{
  "n_layer": 10,
  "d_model": 192,
  "n_head": 3,
  "n_kv_head": 3,
  "head_dim": 64,
  "d_mlp": 768,
  "vocab_size": 512,
  "activation": "gelu",
  "norm": "layernorm",
  "norm_place": "pre",
  "norm_eps": 1e-05,
  "positions": "alibi",
  "qk_norm": false,
  "attn_scale": 0.125,
  "bias": "all",
  "tie_embeddings": true,
  "parallel_block": false,
  "init": "normal",
  "init_std_qkv": 0.0362,
  "init_std_o": 0.0,
  "init_std_up": 0.0362,
  "init_std_down": 0.0,
  "optimizer": "muon_variant",
  "lr": 0.0123,
  "lr_mult_o": 1.47,
  "lr_mult_down": 1.5,
  "beta1": 0.9,
  "lr_head": 0.00543,
  "grad_clip": 1.0,
  "warmup_steps": 200,
  "schedule": "wsd",
  "decay_fraction": 1.0,
  "decay_shape": "sqrt",
  "final_lr_fraction": 0.0,
  "batch_tokens": 16384,
  "seq_len": 512,
  "doc_mask": true,
  "train_tokens": 123500000,
  "steps": 7538,
  "dataset": "wikipedia_en"
}
MLP neurons of a small language model. Each row is named by its layer, matrix (up: input weights; down: output weights) and neuron, and shows model dimensions 0-127. Each number is 500 + 50 x the weight over its row's rms, rounded and kept within 0 to 999. Numbers have three digits each.
After each neuron's rows, "fires after" lists the tokens most often just before its 100 highest values on Wikipedia text that the model never trained on.

L3.up305:460514507481554544448470510451506519425456472449573510479486512561435535508508518443439554500452545482544464495465542452524397505493528520427499518459547466529463626543480509503419471461414491533590514528428478413496545409611488555421536566565509500566496493507549535513488445662541491563473495543515513595586449380442505563486457553451578544558424410542572466546544461481395422548505
L3.down305:452531523483385524451499485563519507445470477455468533522528554503527443539492548538458504516510554510498500451551509535461483438556509477494516528503451597507585476491487477513425550517503535478529479378482539452454515498490505544520442540455535530527517450528476353477512581610512522559482464589495471515623500452546490582441414498558440371449425465580498508533569528439452500518433
fires after: " B", " H", " C", "C", " E", " v"

L6.up101:485504485516495473544485568472492464532522445476434473509511536412583413451562438478502526458537495514440631557480499394566562547548484480538462455472477542603472515454507562565506558515606464531454487500471534445496548476416560502526489476446523488525446475509489543560504503509498591530520469410618492636509457648490438504477450535456502443510510536504495529433464435383520388501588
L6.down101:533505463565514533483523562484519503551460513490496569554512500484455579573519570492483401492442470410573427569542463462467497510479400568535460480472542520487518553376507465414436490559472456462533510510483457509580464430465504517543437573485524593609449416499577465415516514498497500477539511517515540445513443510554532657482519545400466482510497515489518518579542547436440495544538
fires after: "c", "er", "ce", "v", "ch"

L3.up571:465411499568464459475486503477500525549490563462450597431506472516441556562538542483462483437480478431485431469400412476510481516445556518538572541515572555453510545599468469508487533484540474563537503455516536493539455514521445468443491496541529618576481453467488534485485507507533568439416515466485537393559545465532489483481547550598551463532516478419475495489439415490600520493493
L3.down571:458549489514540442476490565554425594567518546461542511435530616562428530477461518584494553481513486492493483466529488521448469611556387539561536452562476510509470543437528466384489486510538553547469445511588466540450469466534390423519529488486481524608522573570469519565514537476486423542552582395492466441484485437476475444565434495547497535579507504459528532521534527515493568479496
fires after: "o", "ie", "y", " G", "le", "l"

L2.up228:518481430515443530502474531546422493501558459488541475463493534413355570533470431411475541589558469501514432463461564495539547498435492569589520536468500424460511471524433465468501479510460441591569481517469553512506552493513564411446555489564490524551503483456449478582484508463576539564378494564425577417566553533501427452582436504489560416570479500551503594488507562560565527427516
L2.down228:526484511514501488410501511614472538477506476505432501556408471403578480528494540568517513535530538536474427531486527542501539464528524506434450416510584462508466505498540484567541418488579590490510535543476496481443530449396514574487332593412467514444535595478516529421540486512560443551498539550564428548511486587533491581486524502485479525495578462528462387463547441474539485447469
fires after: " G", " the", " t", " p", "en", " a"

L3.up587:570591412529482563594540447602463495417486456532426610468521463582524588505482419497548540513484475505422617542451418491529403512520562518496524542485442482446448542503569534458545559569550518492495542513491437475514513512535541514547420581536372608486579489472555501551479514485553462593486488464505432526540522455492554480521394410435456537444546489461565480471461477507503452435505
L3.down587:425675479509549437396454524499507533468451530515542477591492514490498508493489460518484495452546426532558491426524496563384591416434500453457441527416443464538554558534527501503476518485514548489435517577482575495490569563491438503519504399587556497552482530488477451480414492512444458348505495510580506542447562512584463383546490536581461530545499469455525480497479456591522531604530
fires after: " r", "es", "ell", " R", " l", ")"

L6.up731:442546512514455531507467497556600481493521484469493531539528419617498501599529417555572412577458523435531416521469553494506504417535546418579503460509481482608389552500514490572465431568389526461526398489490565490534496434507498579454480502463464525455478497397492541548513578503539448615435440483460586477451459517513417524525392524494479490514520452429528490416431522519538419495445
L6.down731:541511567494506509476501469520446518470502510480530532479542579564539465459454582507455578460574528445544520500547542497534482450440434452475492505491478539448512477528510508346529520485530423491490556478407502549530554555444515429526496555395600534566544531562478567606528468586554485489498548504522375540476503466561477433536487604513412455478431482456494423537506463494507494429542
fires after: " b", " m", " l", " s", "p", " M"

L3.up1:605532544598401417563475447513448614525448527486443463580504615530502593518512531503482447485462423512484458561533456459566485407485540493562465462544564507568507530526522531469381550480593514507500477475500553398469490472485525522561476434474524480552534431492546480473449482444431504537434483549536412540556476450510465482549482548576528505515538607523461550506415490524505444483473
L3.down1:448482418565512531496591547334524411535491495559445621452562407620548501468540498529554512505535560485495567454584430505476491486485477519414513544491429520458504573545561458543488505552477473503526401490529506491565498491449465538453516540487468572503524543455515479445494498546578480437505453582508583511488481510527447470467490456452460517456527502551524447496458505555560504463482
fires after: "e", "y", "ir", "or", "on", "iv"

L2.up724:595526452437489464613524556536503517570470411593502456478496517534536515539494470549559494444504475528436489454486595482539537487412521533537515501483505399437557529474473439533470430551470456547519528484530516520616541611424521435469488424494482498611573479465564602553471514551520456606444485527554512482520465442418537546484511579422507439515506485576505425489561446461436593465532
L2.down724:514543457534489447492550502469551623555519491532559440581473449540581500406527415506590519485515563412464510542449538494449432395411500490592424541486591477571465544534581379430486555506511495482437559452477485590570466517550587496473459505467500510478475545484557581440476538488481470465451509433546530456536543608476520519477597522547500482510576388486489483566461476383431466525479
fires after: " m", " |", " a", " v", " M"

L3.up207:556588500558515503441584408514512549455495464472466488430438611502548536408490497419471512551457455453522498412502513536469446519480529414565445481521464511521528541401565441424457435516494351569462505609417591485522616496427533512495473496547404504506509575404509506469476490514460442577479580520517468510497512479511467507512483431538495460421528508600501528447683520544558470438492
L3.down207:544442521503545493427539499459498466533411434490535505547498546552506563512463516463505420499582554473478508559483465622482586324464550546547495541469385575417531475494510466574573435426470501464458422568551457502511436445529471521477454431403588489526491456569508398493513398517552422475572507437477572460504474570564507499592474562491453479538518444424487514543498535543535490563495
fires after: "ac", " st", "is", "ic", " r", "es"

L3.up182:454555545446526495416570471513537409508626420460462439461511590456518530482568479391509461434433486582469539446429508518436566590528549461513544493546539492470557527457413517589514547558570520558488452538398435447490488481517480499583441518501496523490453429520476487470468377571543569552565488505561466528594395583498470470551483522519516582385452518484451510501501607501452421559473
L3.down182:477501439557493434524479519417579596473502550585477485444449542460560477492515494558522512470591501405439541577563476454594483553480588462549455496501449477494449517530560548464436484393550397522429551521612540529514532453567507438506473576501543458452475423568456519483513453448505485383582499570438515521469496452525513462449554473400447509515562567555594526515510418451486537492529
fires after: "c", "ch", "d", "b", "i"

L6.up318:541519437595433488483514544527570523443487523547500468401566443499502451557454522495433434524591575452597504461428497512518449502472532445428503524587561505544524476478399467502479530511464515448486485474643535467530494478401454534437427506490547462428537402492517578490491537502486552581494632485572482450474485450538511442476533474566456517497562567556545531484523456551546499483500
L6.down318:454452437471558521484542541472442480418509461518499443498480446444434527456523482493567518432476462485523524526505638472451493462508433422521433468468391523550565475541546612553504450430428441556479503600448512456493533432502452542525492543483397534604467437544536543516488389553508448536581471497530516549484479520506524539424550404542608502471540457467547462498515520435456566482541
fires after: "a", "e", "re", " Y", "i", "k"

L3.up393:477439486568487438526476474513500508567468528434387373462409564528505517435531489525544505494430476577541461478491465381441489534477502474474438519495534534512547466485487533484470507541497488456577580437517558526550455432507526588553380521457440472472531516453549508538466464525539450590560493483448578510491551412515528539464477495507427481523569481481470571531476568480437429511676
L3.down393:473502545462593447496498527581455405525541437617552533468525420487539475570544528542546477502525531498426489471469527469541525436472523548515508475455437460533439486523427543422461489493499503450490513528507548442568602547559421473489497490539496458445522561608551538505506556403493415401562441498573478519628492566449537562564490508410521590504538505530514484469449488499524527547467
fires after: "ar", "t", "p", "c", "oc", "d"

L3.up764:506526501501568559575504565560512531400484477456452374582450531488485484435471515508499535526460455494511507538519554493495485428439568501535535463430521424534609415505402480569651531513477451438379509467467433457560466542466542508567541448552537495554586442470458425477509494419508447514478550500473413524604653512424491476535431582530502512537511564433510441510439481483515433501480
L3.down764:460529462531458585524411436454466513536453500534435556540494365451610484486461586569478543462495525524520581508430470480482522536526473517471531457451481493533456442497520404502532433538515513532506453491439486502443499425420513502513595514535468537464442627556459445554455516410429505526499541455494584480498458411447584470476457473542512480474418606518459500507472491561522397525427
fires after: "ot", "al", "on", "e"

L2.up598:425499456507543525453550531589514499379508499502614452472499392577549554511495455454520553488376494503459478570437532492467520529523418544489558455566490452594477565497506375527575484519463497560537401543482516495517480530543415470493545527475497407543400506411500510480607509606491519500434488525530470523496467460518587426474495544422515535472615456439502417500505526545543505522548
L2.down598:598525554492559505567541462523544520542482480578466403566545490568507507462468634516459503472541419476475457467452501458457493554559516546470461506474452486473439499504480497478424492445487523425562540516492500510448544425451476486525459488581528525594493484483477427437530470540520538486459494487432575555505433608469505605456554474523494563491469449555460521547443502546578522508519
fires after: " d", " ", " D", "E", "ro"

L6.up285:519479527579471528508561575421421491437536464598383462519425487487598577414680503486465451558520468452472499387528488431544510551584548522493515522609464517448568580471601507466483511488572467495460493568432415442459526445497503552385578545454521500472439475449417488521468595413465530443505561473525468481492452487483520508530468512509460550529505529520451438451546449485452506401521
L6.down285:619508564440479555481514524555556374511516493430455537530454493459489356512449548494463567508563527502517498582454518520507508561476487544450429455523447529482500465442550531571463589392483491530471485502546505416450420514594515526516481475465527517472521524544583461417513508545478556462534384516442537437462462446550574425485466578622487504526524488398393531480546498506401524519530
fires after: "a", "o", "m", " S", "r"

L2.up11:456592427410426531515442439500482597490447482581548498457466498474502495436486522514567465483525541508498499546464555507437425457550518404474607518522498522572525516511533503536435509495595512468529575539537560429379449480411493540489502457495511562469482541552523513508561525579474527467446536491564430549477536523485458498434490481433475460458412473416496527442545497511418451424489
L2.down11:540510605482510514549435477495610481512597469523535446569483449506418452521459466527361513436545579426465452431458523440453480493391534483460505514518343484532468480501526517552511477520564543512506560502514509463435517541567485460454456518550470461529667501525496529596492526485553529522550571534534478521477522586506477540509533450571473518531535399451581499433531498399544631528532
fires after: "-", " (", " \"", "/", "–"

L2.up81:481537602435500555428496478563585455483473491586440428517445493531528494570533473504564518478522473418530614529554445440489434511551480380604519389466551458469475522489403474516610436494482603475502552473522544561454470488451518506546527493493468513501539440467484466458453419522569531550511530514446494457517587471498465464460565587474504476533538471512541507537492505548555517544517
L2.down81:451507545493484493502504513457462648493453496555536477413506470478456611458449548547501466481470465572568492540549522484517407455488500534547525496455392516508531548479477496502513497493489454463574473374477544404416545518471495495542445439508493404402555506531538407575456494547546464488539498490442475438449537488422564485449471462455377534493478499546529514583545500582515567524454
fires after: " f", " k", " m", "igh", "p", "at"

L6.up721:432447478482494491519551577430445631435446467483426482486521424473454521513543501484440515422539518567510550453510607575457482498494540517615467546608491487513519496485503547461422438493549465559426556614532463509480566515445495503424542572521489517503484413419499538431473558515461562576559477539486565576536445511447490521574499563434486498532516416511489508509494572500420482499473
L6.down721:432502525543483504384473544476574514595551537535441501531539513538555507512515420466449526486530536394546466515562530482394554472461573502438599505475557545472521497493513474530550530549508498445509558488483523454510448517523472439493436435454561516493546455511523492558452571441503505459441390495513469518524497430430548551474506513618409509472510471509515390591545491373501454641423
fires after: " C", " M", " v", "on", "ov"

L3.up484:553438531528458530485440506511523421460611572379553562512393544535487510488564456529475593422487475499478573405402441495488533471531514454587569437537485538466458575572508554484560509574555458461513494478535530580454495488484463468541329519521540484534524489529455443540466495543533383519397484533462533492520523420422487456393537530477460477461514516493612486493450551530476396545542
L3.down484:565406443523498495544495494498473416492380478551486554507583563494544418466509532480535496541481477508523530418503514524496501563612529475452507523494506446486503522409461527505537567421535502424517530585530512476588417550426622449525501467588522486471545474469505559549472456442455620576499435466505480528504450551566537516437581482529501523460500655536537513534556479405467590490507
fires after: " a", " the", " The", " was", " with", " be"

L3.up249:490489453502544416393437423564464458531581441470562457380421558560412550496431482512609467491526453497484494435529501451528432555374503371520501464485531507554536495471526468492534522603579450556430449490477512485419512483525510539561464602477475536576506524440517467538451509565449496550461543572482513500490463527454521415547496500515542596516543459490492531550558452444432404465482
L3.down249:382514512373466496519438495443460578510536562453434497486489532419541405460515563489584505513481476534486575544505555535443424459466475503444465509454491543475398499517471567575539545464448524471574480439441461538535537410463581492520617502482496446482501525559560521435501409562515572477478540456440460597505454386499497484423495504562501488439457514445571512447435506543433565478427
fires after: " G", " C", " R", " g", " St", " U"

L3.up738:440506519489569469558511522598504478586449517506521608586495383565460582464548515464452407562447454518512474486506526557427611469456486516443482523470600558511488529551413487487571563489495526502537429441508543510536549470488510496592478508376613419565441397517443464541546570495476462516458524530493445495547476473530488463455333528543500561600560582426470474486510527479467493491500
L3.down738:556517453423510510481433546421515512520491549509435560478605583461509531488470446539516572472557437501505455403532493497534498454492474491562487521548435480470579569501543526541462534462532462527519479481462489501448530481460552457575495406561552561562495513511459574455474552480547496310544439490526515513503576575520539498441543381410514570466475476504415526636467481539562387496478
fires after: "n", " t", " or", " le", "e", " re"

L6.up716:392435435545562487547563506438491403434462599495480524452560512563475436461454487575532477440476504565493535494534459439542564552466435511433372476482433516514502488507495522578605499443428527546506476557433494506508494473488478574521553500508523385537483480517487485573456512459509498464402555503608449516562481503465431456430482506500474590605514431459505467471525496476580432372453
L6.down716:563541554456537501454500493464544471430505514504514512531542446453527532561595466515554439467517474557465421529510488477538500518536538449564460543522601453469575561517426449637440522426454486555543489462539511477410454494434520448557473532500536468555317519456437483575459483601430591455606486535414512493533480362487496438478478516510454453458524458570532473525555480487525525499460
fires after: "n", "u", "e", " 1", " a", "r"

L3.up27:496482470537557536544537575477519531486493518524533515481466493467573476463485390520439570412464486530523477475527490415544538556523482507515547480493469563552530560457389480486544640470441519454516571420444471418432457532565471498582529413450461514488475558499484465554509479523540525622405477542540531468436377463549490416673425440521503497533563514509427515450473510532574627549545
L3.down27:495554502424394486496518570583544533548458494444489623525484443496402492538485612485542458583476552437473469463542469530468468473515586490586475489526443545557484507492605474485511471543547515470568605522542488514464514494471538544473518489444440464527513593458472460588479477484568479529433558472506611581514513530479554475426472554323446480498514363421540517481482542474503541617434
fires after: "b", " B", "w", "er", "i", "8"

L6.up746:528488454503589482550520465402480520411481548508479453566508531471477447482434467480497513502525593574555571474469456494514525507370500477480472578581468568542587515378528467474550416464558482495469495597522396529434443518508503494524593533498559471540533483545565518432520435502452449528472444509549531454496416526550404477537566553512426435552515396518492483390469484469545466469452
L6.down746:519453492423545486474479571530613457614516457389469517533507443507522415464488460471470490492516529534531541474480412479597488409607542448544500376485467561555514512535454445559580515379431478471507478417516579536467538492461506476560474507628539533505422533462510421431477559562554564489469545515517608450499572504503499525478438495557426547407469492506622510529469496515470482478498
fires after: "e", " in", " de", "ad", " be", " a"

L3.up24:478360400518546556490382528459499557445490575458485490528525461445511501469508455392520491508488574518497601487522469424491460462539498510583469444414522548492411596513534477506426475518492558495421528505595438514524572479521566488572497497522535539554538481523520513501527453491495502543541528495408481481530556524478496487456490559524527468541465532501458482542513482459534606526506
L3.down24:537438483449455468478538511630490433463516568435495502409569467484466457405509534461474571507529490517475476459463504437630524561428533539529524545516416591500475590448537517487457477518430489581517518487497475467467502481491555501553464526451453507504574510464510495523469589480467551588501464469521485441495587469548591419552427458512516617534561444485509402688487497446482490396449
fires after: "p", " b", " f", " T", " p"

L3.up630:456464521416469488490586482535497565574493564566554438497470451579438568473501503448471454448519576543496524552493496443537463444504507426623551490485512458533524511479473413545546580492522486590543541460378546513458521521490555435507527539505504566516483422519450480515497447517550502338459429575508511545476496462522518496536455510356530548554481449443471516444483550476550530508519
L3.down630:500533421505462390483400546464503596530553544602512479465466563429481478500495505490571592594536499404454517492533542492423500543604446495469563463530384545534448650435502464484475468540509492421447556404567487460505579461472400479503554583415471463503587461475490457526399464522472430600563530473554489540521429479485518436514450577579516495429478546512563463529559457499437543490550
fires after: "l", "ist", "r", " h", "v"

L6.up762:533511469455536559480582507487423462533455430533617498415522500496551524463509558486509503460544443490451529433494457408495555528434454528473591520634495494445543493433521488519531518386389506492566475445500470519464461592569493449423497547561490499422566508579464463495481544513483528466437458461515494582468487508402569371472542536474515443537579493495485496482461516460511448426487
L6.down762:562506500486484585444511503440453516456573542529472587549441401536572394515479508478578537532382523445462510513458483485587492531493577468537492507581609503456521515510520422519467510523471524486513421548539520461489539441384531457497608502424523475531514506402403404476437596471540495529521467459485489482542600555491458475484467485518391444478501481528494475515437514575428542512411
fires after: " M", " m", "M", "qu", " L"

L6.up283:537452501525501486468495580490500567525493467508405558518422474453554484495529494515516514555571372422436437422605488529493465591504534462497553597453462510551561510553426469539465498510554501570548544536548550518532482469514489518522466551512587556479395465518483496487430558491611512520570518511513474508494527438498506514471498463513574520456491512388600532395516461478577480428400
L6.down283:486565441484496595457479486444546422525520564548544479461485469474456487512452431441541450408413440576537547610526484527406489499591463483495456469514615467501450558434522544638530559462485554487537465419475537519425486596572497410532486573464507473445485457479486487572507509525499450478451469477552546543491457525513468486474497471551425412574568475528447522446505596581605522527485
fires after: "l", "r", "a", ")"

L6.up416:506561430447571496572423546501488607543473541467436570463508489497421441550446479598359543490434513428494442452429479504547563500549515518530461597519533576562520527509497512457546452475554477538577505481415502484527537498495464492491509534533605631461449611509432550529543494429506469544364474498521560458510526503446397512560541518441464497581541502527583536486543481513523535444480
L6.down416:507534526514443561520530496590443508407509480471413470559483532483538476507560505392493430501498504586504530469529454471430472517506508435513557454568456517471568454433487501496438541541586427574483491581420477478442539547452559553562430561452540465598495416445471497459463489532490501563487592455557497515508513480519587522493482488567457504459522502485481478569467547470542427491442
fires after: " the", " a", " The", "The", " A", "al"

L3.up71:465488464573474458558559486425508491483458566533426495470473520513593494424410530459505445544512550425446499610591496577487506501561469496610459509497521532474522489443414492556493483515585385577471499567564485537537540462485518482511444465603532356488578572448507437531516372447521451512534497589504530525500542458451563462528434487557508480471430456527445443498537492470554538476439
L3.down71:501555485620547581522482523543458607552497540502427490511584542500444554508520445506570493496507505448551508564526419438631419548597510529499512515496543544434514522491419518613471514397502465490416589485534572530445460557463528532495413471447435479539419394473484392532492507462557513531533544461550486498474510391490470441535505554464453459492562590498505458517548405592491408482526
fires after: "ou", "en", "m", "un", " m"

L3.up67:419532399416471498401430535502458578546527479519489498482513495500591468604453534495479516393495518519479454511446505466524522405544525560565644489555554471564500572547526526640468457508551483472509447476487552483420532472524505506385495455530551400503473489502452546405521437440493460497445546469507433482511493558558486536494565502473479495504576530465481536480498514562463487463486
L3.down67:584475527510525496524501535505639453506458559450547465484518461498495576508449524442443527571459450498531571387476484451475509597410466535471341541502447499513508490560484580460584403456426447504477541466544421492473435528545486475646476512489531500536611474555497416570548558446486511543529484482498494563472521491402554540533552496470495448547478538468552494404493466492460555550518
fires after: " ", "-", " (", " \"", " wh"

L6.up596:472520550528529421456515445505523527472420541468572411412527534451479596541498491454468492466403549465533525472573478443493499589496484554481473571517486468459470495490421569544489570469591473590541457556491540510488470421559494597509558416383563450424430488487509523481548449518436512498475563492422411512468473495435517543491449502437503434582474502468510573487555517529421467493537
L6.down596:475551447512492584462499524645433485502568556522480481549516431561477439459566472524476501539509363404493489488537495505527506405451481506544546564414492512528541490498490523434472494458508511476564525462558469509532530589499545506481474483449539547505506484421493466488489457465460527443600492589534497510559490554588468464494572503532546557452476514427453524527404406534515544519570
fires after: "ar", "t", "ad", "al", "F", "ed"

L6.up734:586410480499475493503533489570454575490541507483507411348486520525539584489538489450565511572530538522545488518487464540518510484558547573512500552468518376568521556468480515518424557571503446503602507416513470531354426407476456538475542558500439527549431393510501496449492569495538473460517516557480392443557518506509479524506490474505525540539432528558464510489484577525527479405436
L6.down734:457532536520563425480466456563478422517490417520500527500474398477559509517451432566470515499558481464508444484495504497436419488436471478502524507509575555378483629590501458459463453444522461562533510499601408476590502591444566482497485516410556472448505631409530500600518480548416426491514520485536557479472434471502538542468467562512432526446497533474501560482488465516491556515541
fires after: " U", "o", "re", "l", "al", "r"

L2.up133:446550419545527560528476533478571433488461563587354509452599414603563451461526488541460493463514474501501433480584554528562483435469435517529562510464498510497523434574522520536531568461532566470575526585583498503521487438431397542487436519504452572477495578542496478540526450585509471453604456528585585461464388478479470443540518554443448541491415492483521522501507509482527334494475
L2.down133:580426428497500451517346501543529433603549563468510564479420463433417583461590477478561468397449534535563403538498550483568527498464422557557552564580580531491550474581532483538548471534609437526513531426512462503534473471483623464521476607461443476503441436522505467509470534556507462511523532526531486476514517480570572560546544534506510448495548513499494486532441472576416490570406
fires after: " m", " M", "e", "=", "a", "M"

L6.up242:475524486468490528510486453513460527543437542505450548470408436531528485480548526520554512490555443487542456480505461547486492553483463456489500508414498502510515538471549477450511371538526431556574480459477473462452548608462564470496501543530492574475406523506491489448455526639445598470512534536526548528454567502487516551499426547548540552493451489451477507484510484539405640578493
L6.down242:527584536501517428522501470429510497510562528538479486467473488420517411391547520474610529496434632467485538506417538479565506518504457504521392513567516599470452478503381558520459558416476507523531614530514494587545484486462428472469464389557485584539510466402487525487543499480483483397561514455539523526552468541570500498440510466496442476489532551503534552459506421530518569475457
fires after: " R", " r", "at", " s", "ro", " g"

L2.up573:492573485443570577466516536537469472475489477519389576459570451549656444469514519495482435483525496427471431434522483564488460596463440456561514462493495480528526497487445464505455441482503461558422627597463469525648444573470516530536464541468491541512549563523444483543537529494470414388513550453563545487446504462431422495532523513476440433513519526498517574522489509497536427439562
L2.down573:513462512514433517533540470514455497499433508517544606529421460497583561569436537511483444489397563595477454421476598462531469488442579436436531556531433526428396487526590564485443569541546566507569497547467518486497451517542520526468518455469632463475472501415541541433510505429529485515502508434418484426541584475573459547469459464517506449555504415550514490468481542532523528536499
fires after: " m", " M", "u", ",", "a", "f"

L3.up356:523392472561526536513556588521507479648504448510409492467422525416492600452578512470532518494501473525534514502563506449480413544444579448512496545441426525483484530520522484541477575417399455518530545484587469504528482505404481456520536465532496527489599532459452522547513549547507631466473511547499496416569488477513504444464536478468619467491587484455510540613426437503474505473464
L3.down356:492489509437510560412398566478526612493477556470481495513526528568419476462399551460447448440381485479493545458507517562455468513489567530516544476429583462485451522426522397404485507594529504478557509516559486480422485500494443505557455504534479539562389548469537526409557465520452427557565482517521545491531570540555387487534537513539508447490568503503503501453416525429486574524536
fires after: "l", "r", " G", "ro", "os"

L3.up247:538500476494576563526398407484520476421500454567511462500422547449412555559480594505500452572403479362524503557424499465498452523543424533510431478515483517458370473433456481421546535471412519577475468515497508415513523453612539496448463526598498480512529517483563498477496509494456531488441544448550533528406522499494488524506545454470511364512434502539471496449583475536517502464544
L3.down247:523558471501508515469522501470512444430420596457529473553450484470563485527494481434445533501555579502511492429608480473566518398415558503495506461459526523521513454619512490471470582457560520462472514411491519474444497534483531553491451503518443548497447546575490409461464491481501485591493486539543479505418545511510413544527492522481440546464510527446490490536532383464509444502454
fires after: " S", "S", "\n", " the", "y", " s"

L3.up503:487529482519472514371486542426530445476558517540488548512553531436533515501527421543515486533463481429528306553481506469532504599547571585442517470414499506608620510443552480506463548523460477561453521538541537427499422523541469570532488452514551485503470514447478533454446603478451536581415509542413510441469498477488458454555520473508472594513488472440477559443505395535504493495520
L3.down503:462458555585478563540529436594492509602494514472523475436403499429486433555545481495560536462476567474455577473410454499437576440529467410467438491433488467438497476568519510516535542526404525500592506509485515562508493548490567600498547431443429500447532521552438504539549517476512391503510453466508507456519484511597523573487584467511536447504599561507475446591480553467456571469600
fires after: "he", "w", "i", "e", "u"

L6.up114:539491528610491452590488551563397550457439458566465515536554523473474505543451554471427432489558605493494465499532421467480431530446606501519533548505481377546482521490426602478470512430552531451519571484686457398452529430483595511467514464464470546439473525492552534495518493445469522533561487477553550494537488452521519477512490512518538490504492562498464446485380426489482500580506
L6.down114:485514469517455591542459481466528418501534505437479476546454502495593502474515476433433480503563455462511488489508585524539471500509475436464505470456584607495546493465446494384489464584507539449533523467465434588508488472523579482552515565535464549584545430510448489566529549548519485472555500470519443458614553569444534487484580552526489493499452462435554424560487487450518492373425
fires after: "e", " M", "a", " A", " E"

L2.up676:538507507422562575396497442494491549533447477516418424389475541545476517540556478517518522524422439543482494509575495464498405589553531461404484446477448544424470488487434512528478560564519484558551548464454528412543555445519519496508595497555490455473490522549478466605498394532544472436475576526450497548522540514376462512447366626515539551484498540532557533566473523461559440521419
L2.down676:371572439496567504507484513458566545503451566512587555552435520434554486539437491526450506449496496509543523564523501527473508473485531447550472523504436418505498506492460542427506447502567513496427459595538453579518497570417466504458511477476462452455511405587508442524558484488441447459573431434542466421602631529542546420429469588543442531493428535461538531550551464485477498513446
fires after: " J", " k", "r", " M", " f", " ch"

L3.up13:493576398445519512510417512499581559514488477560468589473476496463468510585541477571437511536537530513409465490536524549479479500517486454444433636502388560530436572449491459478541488476479418486539485454506527444532554430437483534423584518455468495478529472517514505513476545564549481532456449492456545481607496625514424388518601542520421480545436487529447434487474441450488443519484
L3.down13:498472504595467580481440499487486487482497571490507504532456512493591413597447473467502467487466446505508440413507504579611557520576429417549525453432551485530497536518409549432462462492419508439526508576555546515536506594507445555468525510476454502532441513467443466491484473525571484465506487479426560500490459675571569451514496561529401492483458484469489383537486482534510495543664
fires after: "mer", "A", " a", "\n", " A", "u"

L3.up647:521546549463524634490387406548473465570543488520541525534540488486496461490431447582491427440434518370503479471451472505504554480507544494487402521534474409478403484514502506547513460579421507508500531471435417507526491431574482564560529498525610451561435390545554446557454530468547559430536529597593493464551551595487543464490569549470451465457450533544523438542411518556537505466560
L3.down647:517489484443580501539436565475496447446502586545418494571421569452420505571514485465520506509579515549415472536482490579531540466562469587467567442487548499597470443493534509514498524512564548462570491514471618578459502494478528452412504490475542559476438552434464577456475495526473430524439596535417475552445532431537447528472437499590613511555493469476525487567484581487384504481476
fires after: "\n", " the", "/", "t", " U"

L3.up339:521473530515422541444507518557483453535510569512540461450442523551438471598484543514490484435390474447467557496454402504537517481555459503602482439398523467551441477535490444476548532476438491568611539387477501488510467497509556457464436572608488465476514541593506482489501583370513489577448441555534527521457500455387544472396452541444538480503486365444493546489465451535598380540487
L3.down339:446437566552508609507426532456575453511480495577563538509555460536565410546516488649400507613594402559483557514545535506505528530479543488570495433459496507557495512401475409475496404629518463381524437493448494553488451493564544474515491542472535512472561447483495425522525430519570415515462549479466500513539473512560483432407483468534486468440510554495532489540470425454594464462522
fires after: " l", "ed", " L", "Q", " B", " b"

L3.up56:523540518554542586506522630508529588396518468542523513487449395559500564554507470426467400531483452544489375519493505482607506469495522521507494525533488455416522535477614446519457557502521544434535566489466532489455504560535465494485461454471478482419546533561487535500464501561482485469553488427429530592423472511522517483490476532514492544440538398546487487417459453468501469505478
L3.down56:422461512523522479452595513520553448440540549497525511503588514510488606529367546525490577507529495485526588520489567536461451467492546465420445572533473562460518473543476551469432412554492476494496536495503432539441492471430480495568460610515517483407498442577395521508409432473439427388483592600512502515510515512556485412458485468533486416600434391493498509434467499417445461509497
fires after: "ar", " m", "al", "as", "m", " M"